{
  "n_kv_head": 3,
  "tie_embeddings": true,
  "init_std_up": 0.0141
}
MLP neurons of a small language model. Each row is named by its layer, matrix (down: output weights) and neuron, and shows model dimensions 0-191. Each number is 500 + 50 x the weight over its row's rms, rounded and kept within 0 to 999. Numbers have three digits each.
A block is one neuron, or neurons of one layer that tend to fire together. Before each block is what it responds to, as a language model described it from the Wikipedia text at the highest values.

Responds to: Tokens inside Wikipedia section headings between == marks, especially the joining "and" (Illness and death) or closing "=" (Records =), plus the final "and" in lists.
L8.down81:492440498453498670536480423555527505541470492454442541529518518468492421496532557477525432429531484461541464577545570547600418500506440544460598481532543562492444487521584475524490513480428466489467441450436472476504531562486462463483554572486527459495513511494425576508552468449530452372522475494517497538424506513478469528441509521413556540520510466494525524482484562514531546528505455551540549476467591479582513426461490528414442439408520499473529423452538432584514580559492427502560443557558554459515543455572520621486488487572505503392384482506583537578467484623491606490

Responds to: The apostrophe right after a name or noun, usually opening a possessive 's (Ria's, the city's, Sotheby's), also O'Sullivan; weaker on en dashes and mid-word pieces.
L5.down11:436440562400497445573444561575540472441473518495418502559550524536542557467423527509552531429491520463535501465485457550625547454514530484539486436461465489482454518454593529493476395536442520465564506530606577496434476369465502451623559561445522542581459510623421561513503549481424527500498424456518523580439469444517460494526468625461522505466489565521515526510562507586542490544566492413528454456588423506520540515420526512540462511572555498476549532527475485521475581467548491428461553461462479475438550461579488579463466584549537567581432494493468512506433523482502522513
L5.down19:438551382508506511500413586513480507513534493431520461584634485504530615448502519482510559512444588553472451533515451539480537459546458482558585561563324485527454491495389529516513559532463523581443502491507531438522496499454552504581479446485535556452481436513541521425411520523514397466483572551493531519440479439556533487473515414539467459425472627489470431488420532605475538529500470513483494484498553541499501582449471404491499442547491528487527523490530491493582518497420416569576473495546596449497413558478465505518549550516527524483427551578522540456482506446599516469
L5.down119:420482433427446540507405462551536486393493513527516549488506495527515566544478522542534574465590495526491521513480534539519525558523564537505497464538422501456510589568436540444511484573483491527475593559546467533438454431499497530407493507599504459513586514499465455464439531519505612379431493579372550451555428554484462475447484537496460535485447571559518510511524420456470556512508469421451463462512518525461496497437498492478473440492484405467429542523478433487465500544430448598507466507371639459511422480495496544469475590592526469479411557489478469457430439561565602470
L5.down229:428413517472466541616433537535609418407469561543514479500459514571533491462461535524566537507470496540520467497448477494473516440525568368552485501527454475492447576504540556403460479594492440418497496508508529447436516459472492443521539535472451461505507418582492564446489470515489469482508475518473570546513450454454461483511413445410549419452396614496552533504498472505521557434595500421523440462511449568505571472472516504433449530446575586478539556504432433560594485444513491459517474585479549469532484440542568494363425613509509511458406517548484571487466489520535544483
L5.down391:560523542500559508422469501393473469490525526413505427483541543524442570498496513554619452432463465481522534606499456547524560457507513438608575510565486571514445451475515457505640651490492513548562564488530499494551521596475489560556509530537441454523486501508503554497481430444483482489509537545550436562531506485493512405614571486466436449522520531488440534466495478537450461523570499556532482584568599446443479557497435505464515492489563586441435443532541525488533480432467449425554548524522533497448571529483528517488557609536450599599538495515583567439499500497562408538
L5.down501:479536444447510466521444424584477492609497502452476477475479501403518509570528525582568509397512528440493514551520546514606545440524519497623606461441390459552495502514466515418566563487373437558492538422513467540543450452434552485430513486539564457531601512528522566424467476509457485485470401548388425533476508540507447461481462519410552458471447547499473484416472455530538452511451505487478457481546531524479500455456411474524561433460555468540483446455547529443456470462512477458518508454459478475484531491455417447489500623497508566560467522432415511451397460403480404483
L5.down636:568463491510532456407543506377551477548528476482425560555448463531513530556489547522426488498483512481443582517489520487489519506496455399578584474531534487524437489491450498537606472435563513526531505531511504476554444419507568487579489473502493531562444524445506489503470500466496470439583504503499469582479543446526516443491565441486488527516513574487439624446476465512513543548427556473543499502557531454475462538586527499518420571426517622582552481412596556446403553442483520552486482601459545516532571449573613414491577557442471612487437568549507517591503460441508391472
L5.down722:436419509435502537531470483593470406435498479513491489513509534538500632438508465516530486467529496507411476513451481456478490503502498468549528573550517538452452450472478602465570534589582510490425525508527522431450547519516465546468485535522495435524590448504498516473543501447450587448557581558482566511580512535520526455477490518502457545488524446503452462662534451400493486524552582560572434584456561375525513444467540515521481432491485426457495478519444391501499490471385359452506462557457591481449536504463534541573521518488443525469578394517520496494438493524606558419

Responds to: Mostly the apostrophe before possessive s after names (Kilmarnock's, Amtrak's, Sotheby's); also en dashes in scores (4–1, 7–0) and "to" after verbs (attached to, falls to).
L8.down740:592573480422519470443530475522502569483462529503460426611523572534514451454469469479553497438546516469423488632490444552478417544472454562455496527505461534509490482488503476454439531446460558479429454557430561463424466503568505518462444525509520477437535588575468542470470528432445555544577507488516622511419553477546366371443593520513462398547507554552474497530424507510505532487430462415528530466534598590472451460546427533419522581500446567474488572548522497433500576546513500456488488509555574478464456500514445527474522510494483557502525524401480471634479464527465462549

Responds to: Mostly the word "there" in existential clauses and as a place adverb ("there were", "should there be", "stationed there"); weaker, scattered hits on miscellaneous word fragments and numbers.
L5.down66:458523442480538545495513548509594496536509554528461474554474552429485595485479431493489475411553469378422545582444507464551430543451429532459476463502468500587547554489442455502511545458526539452513544509551458456460528501480459439468545470418547463526397481480549432452524472435567499435454443519510502555538496455566550567452572505520506504499481455457566505489408419421492506511456590588610503447439563443508456474436568555490503499469415521388583514453435430433450500551456444488415478536466476496535562423496470585500615540467525545609558475502489580415488463479445553446
L5.down200:544554464485528380457555383519549553620548436486421583470483461477501413583565433499441548426497535414501553474469495530605496523468463555425486441424577484495584556489478398528456460467482491436536474572480419488473524465494458478471471427420547419471517483475515440515496479576544477442504383541464495496508541559505503470464459584553504449553522464494387472481429491460488540484404533510486563496494550531538497406438513459505551503492436455478468550454491442451407638582471487491464546463478476519516509489436473376589504532450475528517455497495534452520490438500411435458
L5.down565:453561435395452499520411535515525469475504472487499475538534496431530642548437522404475430456548515434473535524530508566523519431483451408548548456501404471547457476490465547468525550403454525488459562535520448567472453467387482510411485375541535465443445449449468474436439504449500410460501465545440515488550428502483438437488471420518422500592480550539433524471462413489447475486452484466446502478463470559455477560445498562553520431466449381420517455470527436420501506481440519527478475563487548504589508454436518486513544597567508490395446582513428510467473463581444467470
L5.down577:500425463558505560559483571521603576443538499537470423463495561464495439511509500509573561454428485464493557480445398456560452565497549539489477501470518486563453513521603520629519456439442438535540421497504443483492400454474561445580548505515522406506503489499521464517548532421486401530498483471507478512509428453550524575406478400499474558499428662516457462469461554549525518494502431591519420515466578548487486475555609567539513567460465476468536498583536477503514543562582513462495438486590456488553580523461505481460478453498535518521418523513534567556583485469405537423
L5.down632:490460515465487440549477513514566474443556447506423538545484504553510565537481509485539493472546463564501552425476538453542502483481476538576393524484511509496527566529446423494506443581476432530532481531431450497434476450532528504471464501465515419430443487530567423572604554544522533408431534508405538491463486545534497451419566475510518468491494483535536475615458485402560640580392559572559467499465498547493521428584516418445478488522537356467429468396493440509473556461462454472492447521449495459509476494440475537576439508479517502413411428458592546538456411523510454401
L5.down637:483621465424512488542562520526493471497480513486456441519497578462482547485581535437493433540521522422430550432503587518510421455454435498583532478419489450534504584466517454472472478478421512479500570529471458487489514391504494481415506474376436534440472429533524483525458532552478438571458381571386483518478544518450430499507456548536468436475511432571487497525444459450473485470447570564452452469592443355462516551474557485520461437503537501458524468452510528475502444480478534432461513461507361487524540532447435425455376522447491455542526431543525520460490476587476398415
L5.down745:392531461521542568539554463473493482532467469538518618565475501467547575487454536485514518506508411527534491500514541479506403499420526519491430563454487532543538537512422442500456573601506413597547502465424404474466429449614533550454510422460476514569499544440532511568508510445577599439529447546512534474502482570521417480440403517476458427564513511541547543441492367473511566552453511517514557471545456540485474479604467474380495596472464407459442470505538460540446512462481544603461504566485509455476461578450531556537495541476566493448450554509561497486430422522506419474
L5.down750:516510459466465461569348534515518522473522586447560407494535503450474517449431447463531488459482502446535437599447405535496489432445487523470464476486440454522384525488471468526542502435452505604599510521485446542488518559440515532579533520540505436441424450510475473490535482499508421445446499461536497468447406411507504489418552422546430436467494462491508441486518488497440494545540513440548491431424504496479432530493469471395509450558354488415455385480506536455519540483421462437462482583402585478551455503520598557463537534526530457474496524583487488453563504462459449390

Responds to: Two groups: first words of section headings after == (Life, International career, Season standings), and units or digits completing quantities (20 miles, 51 per cent, 1,000).
L8.down195:617506497493554464409475559556621493539549546514516436471464475503450603532431530540578552565574524589427462383486515419406520487503491471578473483537467443391477559536498500514487545523456486435482443452450490512597575470476480579504549513447417449539473557399486441458544546495556412489427481427512485567471486416461544524511499465515464500499510515551487628462569543529508517520540496526397497574530510477511589507552528505448486369478584558443530493448396470491479489488545566468523448485506481509458528512430410543532498488407510530469435531494436511592469491592511503504

Responds to: Nouns about human life and people, chiefly life in Personal life section headings and death, plus born, children, married, people, located.
L5.down143:562533510513487370515540479455543509525509516555471527462485549547557444502496640475489495507501530558629486412516546489562479475583509594512432564514521511431516583478543476463470414614406434578421487493564596512453465511562529472544489581477573504470517531518512565586552504657469544530503460546504502543495562583529483502529489586479539484465578542536466537517523548403525522559527554489512554489536514478516594455547473454543484524494566550539495477555585549508488516429631507448543598571539403463492434500518509485468427542501490518508526391449475475476415474538530473551
L5.down279:584401514482501460406493571403498462432378487617408395484494576552468427407461450517454507510492582481581483388457379445546605528518557409452484431511509409478441484463561542445484532497457475477461377501526509414426477544477533423487525481432434484508439484452419538526462499593458530526509418441539523496489514442498528539574431518502516518479423539525506492473493466485524489434511435473516458500542506431500484453427435551497565467458424512508500479547472512403547468521494454510506550543577528548521513436497525487424530476463497542550588493456492453526507439522403528557
L5.down280:599517376535521408454476434460498463466497525547373472494530491547512511496507520463480517477492557519462522435500419463464515474474396422458560395537425521473402405579462539510475495477523514448444489442543517484527506458444460468443498487583530539537568521409493509413473492469466495477533469422503456520473461402556447474486511478439504517459423471490457503522562507495548443472449508504511516447459582407480488484520525476589452406404453563574456470517502517484404503480472381528620488518507497413545446508459535514436559388409485459417472533414393544596484459430517486491
L5.down335:489487403558536608483474447612518478560445548574513538558516412387535519486405485427483505551517574449554509578545494487486510458421462485458537452562438518500564539541490570515476596469540561512506484533512478419493524460512536454408518426517561508483532578515573485503466507419534506603526432520504464462561404413485440562441424500459515546554485333523619434469516562448473475523521518575547498400456389508553527568411507506500484495481424430453547490506476527450532478510496541479476584455582470538533475438501520512478533494515591519474520485446446435478547512576521540488
L5.down350:468530385602495485489564391504577510595488553516526525495396397481545412564448479562420603476467584502459445599514520510479481506541504517420466561550464463477603552493484586519454555478527483486446497492535547484561458504510572513431502398453640578535539531450555487433446463495551555529523525482545539469529488526537457568464515477457595525460461458543557552317501454438534477477501516480491589510482499552559431529470422510552555487488365495501564468513495488433509513505567496538512575510559456537563458441533406524453489506482541531555526472506484477498483460471443533490
L5.down392:556566374553510489413443473430610468506538463511564478507563430513490454505493513544425436487479487473502454599501387539522504470510564478478498439537483441461480526520437486502577531456534553528495512531462517465535461595556374553412504383468524530516545508472507494560471375546593429386553519524566514481620578540562500481504521436544434488508560589462456566437422447451444549445468454473473604464599580586483469540515482524506546522496507544524469498548498475529531562500520499482545469479486508492578507470491547433442588603510505428554521522524498468505487420530465437439
L5.down491:536519383543485553438437551502503529480492549533584406532538506474355454451497434500522432525504566423522455604478456516454545462469525495420464430502459486517456552536490497482480645461551529539543523490488490475444546576450424537489491409466478472440528481406472527502495429470485469485481458482500512506585457493598535522509520445529478568569477448425554543481472484416452525447545523538538543435500535508463463528422463554478499388437391479411454421520399511522607489532429475539431573564443585493537528421505454538457571488509528451537558498562503479411580493558443510568
L5.down645:575449439595517507601586460440491522569500557553593529419413426531466394430551495547467508531469500546486531506465517513468549531490574465472505507578492457540540463555553482567444475487612470466573424462421459395523432558438534438501490439527526539525477516437540467491526426434578417496523528386559401471542538467512519611482437441546558550572442628535564467430445522479520547471437454589504559510541524515521439486577475496460479558475523518475552550613508520509572522483583474518554460511604496508591517480496474492560553478473528496438506501549486517483522462496504510566

Responds to: Mostly a word-initial capital G starting names or words (Galileo, Glad, GDR), plus the first = closing Wikipedia section headings, and scattered fragments.
L2.down148:509593539539483541528432468434496527500489540433562513497439534511459630497451546376398463550433524511442558555427474544475507484536433409477524474472543449548483424488412512505532507438533485468494542460565496526464504518506526458565442537507483503482498366519535586488455503450608453552538537438515443503459475495473532486438467564499428457529471486428537493406458538470474506600437486422498520414531515479496561473573524474538451477526593618587456495579602485506524498462516478571537492530529501438508519483588518488538470529404510410523495539476521422437586641479610525446
L2.down181:485481567499451536503440447558552446560443568543491519526438518568522438474426455513443406422528367560396438457480515473543463475565563517487477510451506451544487542500529508417539519446484490548605455565544435400474546469459492454476541534526557466565540487434587416602532384617518537440552441430458465522514509488497495547457519457508539491518499433521522489518530605496456579547486544467576583491472478547515492533448496480499491506472512575444592473484569502535515421518536488554577452519595565533422563430393522437474553404549471476488431594474522483469508493579489513464
L2.down188:517493500471464465608569410502541502448497545438491602558490498532570251472483512497420509445545458486485481523529530562563528400536454532428543454500446454537529445504454515476409433605525524494490580450542510551464548534465445489561467513476422536503470548446444565443452513412503527505475558515522517492545511562478574631477475478484389440553457452557497496534472584480484564603511517574491488517484524548472514482562514522443549468454596488555481491512449445425499489537476484509483445535549430564564493463464389573504459503526533556524477566458531530484448555567462512441
L2.down327:391478511483552535582428499436510600668501522448576540539462561569435581440502524512494520445575490488493496536464567487538497410516537518491483458496573443502504470525519484446502448587527480545492559494509521550486485550588488512527453511543502444550502386479492447514522476422520471563455503418409474489541457456529601450521579428459435546483603498472552492423426498461477449555420537523554430487488458408525533467508361456537375482502606495513469515565559433430517549465463493475570522475589456524551472534552493486492504492524533518562573534404525444437487472464553489430
L2.down347:477492427559509465494579488557527463437465560437498526576480472546507500543471557526507531516578599408588506520517412439435451555542398491478472475499476511452549484486548532444514447502516552454463479446534574569557403513597424453514481485579497432620505404560560507595495484376479492444506551419475466468452397525486546457414504469567579511561518467478522490549512482505458493510466545439533519536522485495501570483509496469461511541411613599489500523450408355495503554494525538563518484454445451511570472452527579514560555553518462516551530460411564493554505532540513448408
L2.down371:528548510478507466489495471504383576454451591561455428521568475468512600518480455480464559490487478502511525473532436456426483529522608560493524494449533446552387407455598507432552483537489539500523532503510558436567525591605460506591434536461438598551512505548511579459465570418470589547516532641557457500505517480527543498461465414537517613477463549501543431478538427489419515440489561429411494571467505494545446521480418469509478524472524576454558422436554531499517448465536457549502447451527452556480442453572516461593457462515541489590495480495452453444514473459515477426
L2.down398:553458518433538564343456504570515483482521481519524613554565423467465492522504546458541498524546543480515498491519485424598454460520525525460465438587461485487455465439483530492606456545501489489455456492472563530490470538511556502577426508582514428491437452557503490535532526460449355514484452490463502445428480524565464439521553510605407536365409489477496515493537488553474472564554480495478463467439466402517573409440527575416517583586499581509517498557595498567573511532342566524514531544522464498577536478439501471497542459522481462465515480563506533422521558535532477524
L2.down624:455556478456476482500467469513508556486439518447564486562603498578432480550525476453452523511507496492727543431474526535488501506592475457489529571529524556504505547492498488541505465516525588467508468473520504554544442446507503473498531541511498423539571500472425582450485523491486452453609535461471502531533440481462498417482536565476429458396459554458492533535416581533497545472490466467484520505490440509444504499507488501474436487427567527488514600480462406514479570508502493496546482508486485613551541565553345477523540486410450494617428539361519488442539433540570483363

Responds to: Word pieces that begin or split a longer word, such as det in detail or detected, ti in stratigraphy or intertitles, plus apostrophes before s or contractions.
L2.down22:501515437603445520478411478605517516514530479453480530488467569516524620454486506376604506481616528439560508461396524528574576577508479477490429422480537476440510571478476495441559519454520426469434503545452519450489564492483450563526453600518440510490524595464481506497457514522521467445525564544516504507483538536498526453529457486494485501327585540475486563468555465523568480497557500622553489515555535515513569521517427587459539530461443520519466465517496506500460444464525602448513415488489508438564503480487444534565512503485487388411474612530445520547475448578393461482
L2.down72:487421530456592540577472453577519442525538455435479568605516409481415380428478552489561468458499561458517462499428521475445502501494587441519598474426531474450586453559581542447379506505590562497471466553483509499421531471493497480501532553525517652532480578527547467490506529574519445416371491561537493550472487530537533474495448475492508500527429432502498554678448532518496497513584464515517506505484504551409447432432422499507500514556366391506576512478583479500519531548583505505460500520561503527493518527502466500506445461498531492532547465490487483535482473488464526458
L2.down87:456443531642562476504456484510505488467522390554511503527552536525473525551565501486512394544435599533515570526544512513524537517432573558482445519557491509491501468468445515555460486486468462565497543543506517520455509493464485482595530462542482534452495457514526512463470563558450562548469492538476488496552487449490565544594397386553495495499485461461508470608555446529519522441456475419509546505480556444558405495374518466370506411512565528487596412602548487557408451477441475485419488459638486589508454457577496395509462541534513478479393545481513491417512529499495571496
L2.down212:472438497536475576440587442453460442412388539571531545451616565523525526452522528491479523496580511486489562544518541501512519493509430489475418483538465484462426529554519452503555588626566502465478546569521502442457510523526518448570487392528416558483527428520471477523418561464526485524459483571489492508456515472503420424465546483515419540475516482447482522513476511541499637485455395587526457521493638505493542480591554384451515473536460572445550525556460509509564500545407512512491458458568478555483454482564463507476456474450463531499495606481484425399566575547570507427
L2.down270:500525546538516486463454452503449471507511451468495517464446524394531580454533493429550459448486454449508543466510548599456485531428587462462455518597465523476479382493532546503470558553473454499587465631504554533499597506575497472585541457490456546464570477472378499461400564528466506528611516579445483516465512545450497536520492514426415426524460505435514500546612513485483589549489482518421391485448481536525566481430540525595550534607567498436547521590558532514588516563477505449584451479545513515467432472536471440510476430498485408561477489498478409481482468421457519505
L2.down578:429443448517466494430456468454605518560536469462493407481484541471518553506527525424546476532492481433470454507516474511514472516442513463584600545559450429575423447547439571485462477612556565469486503489491519633398537517501508548430515457428518592513582441570481531531440487631497485611520537525429618582439481558455489515480565483562448489506526442560541466529547445559542492502402451459546535520486405436587457413500531559460520506530471471455497473493533512573494513534436538529454501500506503543508500446423569564499496424511470409540538500485460429515438582450436450451
L2.down600:456438453469511469420474529485442506503443493471448410406376429507418636505509543397520467477543370500461461447541472475486525440397490450538494518451518479420482507540504504493442630532455520561505578496488434553561511429521539509529495411445494549560545457551451578487486627600496530494508478493579479513593528450506591473574536569490515479493337505541539516491541558521488574536412456460496484525519500481531501502591463485479557481499538506480456414526542521565532468556445568584508487539451471514545495613465481503447510480482439508587475453445485558535519469461489565494
L2.down621:396533505513484512588420546486504479538443537560468520434540547536436543483442558533449448494411442527487521472530498455484494547601452386494447548440456510506540526674498513575529581618510450470544412487474556465512499453444523572553572451483583471502471518460520472476536496474660531485474483529449528514546441484462505434473567469516506527471541431547521484432549536538519511591539437520501567510475456495535489421506523540432454378561438516482454462503520504452483467485424518469454566578463458551526433572548388452504551532643497496514464477562456539451460592505462538500

Responds to: The preposition "at" right after a verb that sets an age, place, value or time, such as killed at, peaked at, ends at; weaker on other post-verb words.
L2.down53:516522542520528547540478483469455534496443474515487569436500525462435494460524418436629417510437529526527547411522491576511447478524409536452417501536527506469474554589542510424529475439555405462510512488464502473475435599550450472439610513540455477465571487484496510556435409597516511494450623505468517593605441535427439565579591452596569512549528546531470533550491495412424502511474467494501479473538459514425409485513474475463502547490549533500571496538488528486464434528487465454551585556528513413541551522389563425487463415540576471561455538520530531523470462585462522432
L2.down81:501456544503497555517471468507554480408471532475597497509588398469518438525516486393473498589578621554488464557466478536627435521432502471453503446408500444513425450516437553507526478482497486508549525475486528524473585460559572604526457443551502479489515561520544443467481507477580567437505531491516551527425484571551439484563493436508375478529446516517508482461498516472599535457579490558552571432475554587494444486635516587489384549512412470548503499430547463460531494561499557478480443468456481600458507469551420461509404473485495518523493495512453409445519494506469490602
L2.down195:384444467476498540453486539439430462472556550450462526500608477465430616545429460551545501468494506503468438469477460524536460460451506489586455600521519471573546514506473573454445518522544468551443559613548492618499541577592491559461439472449527472464457396537528529443493497483509609563471575419497413530496455436532539521449488539541498507518605374428473578443504445504416433466468410491480486561540502479519448556471419525461460522495500576528496602569550557573558496491472588443435485442537504544477447522570553499519573522499492427514545487483473425480546515461485462503
L2.down644:491494502488544543445426438582453559483361563503528477529560464520492547505530464482460513472574572491487484427536522552425466494503471471502489492410511489598490506562537436536460535417454546457443595543537451403587534520499376406479533620534465499580446501412517455429468526466505548460481410427493476550554556547570513559498470550459567544475515455405497573536464494494490473526575511498499491497427466397481447488571528557548532493507466565551472492497506474495378477475437502571590504456423487455528425552506618468558490530446512498470505404556517514587552406540484528559
L2.down645:474537495415425541563463492505532482543551510548484500443397532481544386509584572473459481421441429468516367520513481483557525486517547517439488575554399637615520602543492539418513481408551442419504517541494499446454561511597547490503430512605488505496526512467454469457514578472513482537483498513498499498454421560495487565632456500470512493506492515467405421485592455435527435499532574517514582547520472468494508468473466557475433488510525474487555595571475508568515435526505511427457501457505545450604471512565492436467553493413526521523405538513573531520466451554441440500
L2.down650:533510499496527524511511543623471482608503460618597476495498622579466462392544522488504509430466452525560472506472583509460503480492554513493494483434452539548490521556534478438486568466455445477480601554443482428523458506512457504535486580414516495495470521474583451466527484465547473436502573496454437546435555569542478536432536527583466527493403577464418533406571453549481501467463541418421506471364408516434453468504555463583465481546515438599502511490468577510450432488547562449534466461484469548505496491445495511594392480581594558466534434516491523465486492582498455538
L2.down718:535571365392450538440405516521459585483397620494447526476544467585494587424536542456469577546503526560459530491513515585510537556499487467452510516537414524516494547624509516509536525390505523535517423537436500537486580510539473507498511571499538489480511521561487508409522523553485586532483455491441533541458560507511523497528488461492478509397483470532425471539631549480449515471525448399604470470482542487577541438521460507578531433494550536468507564458426527529417384565469480438548525539513513552436456537495521541544424472474601514498527439387448480445439484462475503474
L2.down759:520483517523490519475475492528504442428493513471482529483503520569496568529571471473491525472424475476549506571583465555530489485570494456388548666504442496534465427482497496489576472522515452492539435625519564560547481451549470441545541454602559474484530443521518459451520583589443502475396496473543504462445500533489351395538501501500469466615421519523545547491515545542575492474491469484517565502516509463542484428511489455433470513564518557434511542526400497560418495476468509465421511446433570587568538530536440449492432528427457430449508571538508472375547566567495461394